{
  "n_layer": 8,
  "d_model": 384,
  "n_head": 4,
  "n_kv_head": 2,
  "head_dim": 96,
  "d_mlp": 768,
  "vocab_size": 8192,
  "activation": "swiglu",
  "norm": "rmsnorm",
  "norm_place": "pre",
  "norm_eps": 1e-05,
  "positions": "rope",
  "rope_base": 10000.0,
  "rope_fraction": 1.0,
  "qk_norm": false,
  "attn_scale": 0.102,
  "bias": "none",
  "tie_embeddings": false,
  "parallel_block": false,
  "init": "normal",
  "init_std_qkv": 0.0264,
  "init_std_o": 0.0,
  "init_std_up": 0.0264,
  "init_std_down": 0.0,
  "optimizer": "adamw",
  "lr": 0.000998,
  "beta1": 0.9,
  "beta2": 0.95,
  "weight_decay": 0.081,
  "lr_head": 0.00456,
  "grad_clip": 1.0,
  "warmup_steps": 245,
  "schedule": "wsd",
  "decay_fraction": 0.359,
  "decay_shape": "linear",
  "final_lr_fraction": 0.0,
  "batch_tokens": 32768,
  "seq_len": 256,
  "doc_mask": true,
  "train_tokens": 298900000,
  "steps": 9122,
  "dataset": "wikipedia_en"
}
MLP neurons of a small language model. Each row is named by its layer, matrix (gate and up: input weights; down: output weights) and neuron, and shows model dimensions 192-287. Each number is 500 + 50 x the weight over its row's rms, rounded and kept within 0 to 999. Numbers have three digits each. A neuron's up and down rows have the sign that makes its largest values positive.
Before each neuron's rows, "fires on" lists the tokens most often at its 100 highest values on Wikipedia text that the model never trained on.

fires on: "2", "ing", "w", "n", "up", "ur"
L2.gate322:547502505487443466536476502578394519476520483476519569417455412501497456484445413386547532410430542494510546519560452454567491518538653449502557485584513383499591472593492467516485520459501489492534474471452551508500495508474470484584431553562416438458532460438514550487514517453543370445
L2.up322:498467519550518475552541518421482507507560549556491439427384496513453511485498565381551479504443480363591496504362441493541542431433541483462491420538603449517487408509539418594571507410501560476459460459512523483474422518485489508491413469554455507507586506522431497458548471480486493549
L2.down322:505472433461592522534511463576574555412368509505529501533457531355448577515460466462457490481521433453501431491444430538446395496545471411538481371411540536563601489501494549500567511426440548477578476523383449506513562552553459439462555496522531550565421582542529529519490487519492489487

fires on: "'", " not", ",", "ven", "age"
L2.gate674:461449487513445546373524479445582529563470464493507520521409556505557449480475512528505454434545529498521574459474600529470510430500586538568539510526502487512510585513488530444551478504566549390438516478383427496455529560552437502500467517631466501459394563578498432514488443414424481475
L2.up674:497559497589583473425518500487479493500498542444374416469561480509542400491512425570521466487515457571531437437442497430511529498469480510506435526538459399439429430463453484427569506522457574490408490476511547429455480544546522520481567506471470605584469475520539497443538495445579498501
L2.down674:515528430452507513426526569533465528475434521574467467486502496400502464532548426495572391440556421511437462563513531507505535495549435475501544544587562557571534469467511488525553518472470525459567518479474530528393481521553610466479452442534470442438499450526532499572510480569398555480

fires on: "S", "P", "T", "O"
L2.gate572:532479476553503436502437555493476392481480453540400532532494505515522547551521493514551521541549484492570493529434517452520540463459513533560456468564570402448469526481496432436519461545508575436481521553528500578504557449593483531522411542570577486630456357498484498516414555431527408521
L2.up572:464447502483471506482558560575435476569511392537528529525487539568472446564460514518512409447568487537545513426385497475500525489534482532474522490609478518536518520498552359541553488498427445427514459557466437481409491584501466520514488517501573477530436556546525445465490544418479468507
L2.down572:435488526495467462569473516510549495558598482509591399466583459614556481510533519441570545486435479508457501513421505447489478481493523506524441465473533452453484458518506478442424449575422529528506417521521603473421573447530496632528524552537539465446502419547550563536516510584602416439

fires on: "=", ":", "\n", "-", " ="
L2.gate575:499488476531461529544509472544518594468596463483491537564500475531416444570516482509547539328639612510486504515484414431416440554491451489514550567529472441488471478464493349492509474425590512589503507469507501398529585548440494484478437488519538485543456518543610465527559532499506505434
L2.up575:448497534477482470430452560497427556471473477531494521488452554424565441524531414538480509538513483416486523492565419408477426448515468522515576471523627533540424454488426457544478557507478536483479622539484525440506508493540457534566516426430535611506496541529440533525531481560430505486
L2.down575:443430508577497349431421548482461535498488450541434519503513504482458571493565528482495524540540520467550540502502495493433423530480558580502428504510529485518438451506456491478495565428460456460553443450410541464533495451504466455458516571446534426347562540558418551558397591492569519462

fires on: "s", "m", "wa", "ca", "f"
L2.gate108:490514498588487536483503474576488540523486455481454538359540463536545522568580542470524506585479591390477534581567430542494513537512528507572391403482565505527397479462545403415516471656477465531489524518462520430519590485551526488496495437531564603473601421687560516511475405485448586528
L2.up108:484521489533593418512385519433451470507529446548439523471479400417527528578495404477508486540413522452492474478494522466560495532483595537446507523430503518488570430428547562463507490508508438559524564491562585557492521517455541545546505533540424481548540464561541503562522488405545548516
L2.down108:498498463489461349459531518482504453466444501492472518475515475434530581542517511493405513517401498440467498527482495485475473563449461589578514449499611578541541627499541502467510570503442475515479546504392484447514471534491535592515542548486412454503536394544537502541555522471483492497

fires on: "ing", "s", "ed", "es", ":", " September"
L2.gate524:511421521497579467469485474523505492433415521481527503519554506520454518538465433546447482629532474514477410502469510565429495473508545482467417408556546478491508472429538468524474585510465470471517493467574436553531470541484533536435517540442524600444476498570537547519428476557515479455
L2.up524:473459496487490457452410544510458486533585465553527503590391565424464517539482579437499466417419534594517459450490514484560470509460506455492519454472461497485454439551589529586437466530451480495566467456535501550501563522592462503426563483428577463541485454435463470514488472551430499530
L2.down524:497521473473556607482479491575485514494466456467591516498484538585433527558433382530453493496525486461576592520431485509465423554555443545525507476515563497539572621475472488590529509468466511340465543516462515445536534358575584514449491521516487514550416460511496444527513501521442515519

fires on: "e", "ir", "ev", "ul"
L2.gate295:439582451524441454428522533478390448498473423446546508437517430436534434487502487451506572520498521526503536459498552504477511506549536487501524522470442505525461486549571520475490523534557518519574481452497470521496446529437552496545459467553576552461486489496459605516487390473519474501
L2.up295:552575551460462489450542515537418416545457540436520568460530519595412476441436475418484481557615454457515513535510462474521530454607487479544461439472562447500440519488476490489534474619455517533360457481540559475516584457521531545536464526542555541557546536456541601547541513388575462499
L2.down295:544463507449524510554556466547540453556477449482590551563534489395553498496507459397486434466425491456422493509558441488471546535495502453476524512465565618464524600514511444435504496434448528481441423553429491530475481452545434584435582509459430525493446464459473477577482493598505495510

fires on: "y", "a", "us", "b", "ke"
L2.gate614:513535577470516402495541579535570555480455527545462426541531478487573557476470503551414488579600537472482546498478607431541473544438478466510476477441588563494489501463555523504536496504567582517558453525523500485405455501461527469517467485482496521509524468573502490495499361561495503465
L2.up614:502455533496593466589456572417456541627435491449498499500515525552451545476527443506486454564487577496454524586629579481436478616497529538469520489417509558569578452556563573537493432439500472481536531435471471554533497495509525548521528570447538492526478529524440541472584470556554493489
L2.down614:441556469506479498532384438520462452531570506462518448507481486513479445546522503430479518503464546569452491518470450585534531445564587556427456440509490536518494538573543479513494580464575605461410489515565544503477515459487537579466487499472556436600476570535560486470611442509452540486

fires on: " one", "k", "in", " member"
L2.gate737:474537480574462435482495588456523485497546516489532498472544501487612532510563431582522522488494515534429508505493528473561545529466600519439522471496439402541517545528509464483485553419476498536436502541441524575466566484568479488542491371541442503462529523558460599520470512547495489479
L2.up737:438468472513573494507475525496447525509474517477491453519515517597454562514460494479551500574544510496481573530545566509518459473497546527439422490559444561418505471501409533406526528467447496504544521607635516489536418449524510457533411539530484569552547425518496617479502458462451495404
L2.down737:529458456400459464520484499361529416504494527563425573534555560481550542543539464471504493507466480521558465440548494512485558542399439474558472432518496522437557457510351512424475526488494454597545459530558424609518440527527534609576518478415490469506560522455525491471489515424518525531

fires on: "p", "ber", "er", "min", "op", "ot"
L2.gate568:530457470519512572510495419525486392494442406544475532486516419461523506471536519579541521512549549487423433531457547460559540491426529535606470466505486543430474638512507485400487504536469444519488476574447422455471454426465425495444538482566448385553520447570540490549505487544583445510
L2.up568:501560543584526543576498492487568478520475460399472505489489498453432393602495566536529502383534549638455486472504509508500483480604518551510449452455390496546504460645490417514507503457490419531515405534521465507463436533373508507527510571420560410490537492413518451514563539519486571450
L2.down568:490531460526488518480411515478524545615543515394525492504390458499521498602491461557521585432491560603478505530547522528555494400505514504478498489481420488554507442576527558535451518583555588398513477491529512531464563468546511487559453561451492442471444464437486499634503462420496504510

fires on: "t", "m", "n", "b", "at", " first"
L2.gate83:503529559540532469452503450480431517442416555574501537532490553490637508544445470468469479511479465540472529516413525483566538457488456534400499486534484489521518554473465524467455426547495517500519579507482529495495504548581519462519535529554505564542559512516468469499449464538471446473
L2.up83:425489585603501423450484422507536546504531517481500507510537487516543487601494486433573497472539543446440515492559492478491531423525479512505580584563529489472550512537433384445545529479566512583548528452492557487578511560562505487522489452494594543548509477478560406471579550594533472494
L2.down83:529452587462515569509543411470526466419524480447556558496572611411559492485464575512505552524593538565483470520535558574392554570449529512450519561491571505567514554484554498496498542569497410561458501453522513450498577527546502387456475567543471507413532392601503515490451511568482450426

fires on: "g", "h", "leg", "ter", "am", "qu"
L2.gate103:510407511584540491569545514508538438503545469542576534390455534492551600426536534507511467513545469485540418483435584467481476395561517514523490549497424522397425519445487502533481455493538479504471534453417533457573579419587517489459560635483542634435454524534501508426482491468482499515
L2.up103:534440477460515566461494468507558484488516500551550477475535456573477535495500536446436569526483458466514454485554417461440497453484482443453615461440562511417519503508450518394435458527473493517452515481479568494599451412451479508454489414452486533417550446501449498444565469501517515477
L2.down103:470493521470549495542520477473571524570545593582536531475397542551479476511526531537470428494461454520555524473445505532464508453390616592537542509499507496570460530511551472401373471438554421498458512474404462397410481502520482449510468440448580556544522497433590523571522442435531511446

fires on: "g", "it", "m", "ph", "f"
L2.gate152:494464433491531519467538443458504514503485395459503525463389456440613432499639549490569567454422466530416450505467494437473506485431534606526486487615466558432489553507491470422390437423526471444445436433508400476508427443500431515419541486547590473532586508475463438579456484513528480469
L2.up152:571543453552554517460523408393467572391523476541540412565527400511527568571507476515455549473490433556466499512429474511520481444502588479515533500460476539518490582568472526532527568518494479481546573414528527480539462508481584537436553551431458503526573470517487491475520500485478443579
L2.down152:460525481470524540564419509436421518560536463402539446524518431553526538436568569486521574534447533533502415496487550490575576516464536491526519575493438546523497374424471516508470478471526626441496525546510440469566471519474590530433541528518500444466528534530549461482427536529505365489

fires on: " an", " An", "ar", "an", "lan", "An"
L2.gate680:511484438474523462536469582436420384466589597486500533509414554494596477520563508446446533483481560419500516573483488501500522480455582442483403426491559489471478517447476457511466424466516535524489506463502506530491466483470497453469363405576402527429523444484519609555518578462487504442
L2.up680:479530536503464469530453516560461430530509518535425540419561539526565614538528477486583432508494512517447460498531445507462525521524546502439486589514492538518435455550480538495429496529540505506517576523559580492461459487577542475522538532478498576490545448462589496521515501438486566547
L2.down680:492429540499505424484407542477529405458477547513467574577505553488590548571495490575536445610476523535544490448432454515506449516564517464485497593505485537623362438577390543496409526534461441493503472512512510577467565447530451429461420559492475589462452469519481477445458543468533534593

fires on: "ce", "na", "t", "gen"
L2.gate576:383605496584451554480475492530518542467453408575562497398359468488525514489465558545556575513498477494400526520566535450493471491496474530495462540556504497512491443547531507485465466512500450428466484511484483446458517508512570518525532465519541567466542442557516608507504442489491428419
L2.up576:535568439372503461501436534476399534457530506554476510424543426530484391511429550581590490581483512399494543490467545411449514477548503471579490471568565530486558477505466578468470570474445522502527534527587576400563504472546528568456520580479476500483445464457516496530548527449586459458
L2.down576:452492453510511569465448471408511494497512507583413493502623554518522529439493484514559507409525513586466495569474470565538477524513468514486504517492467471516496537509529548545461597475436530510599535519514431470510461513486547502502547491590444548433479460496534421454541441575493396549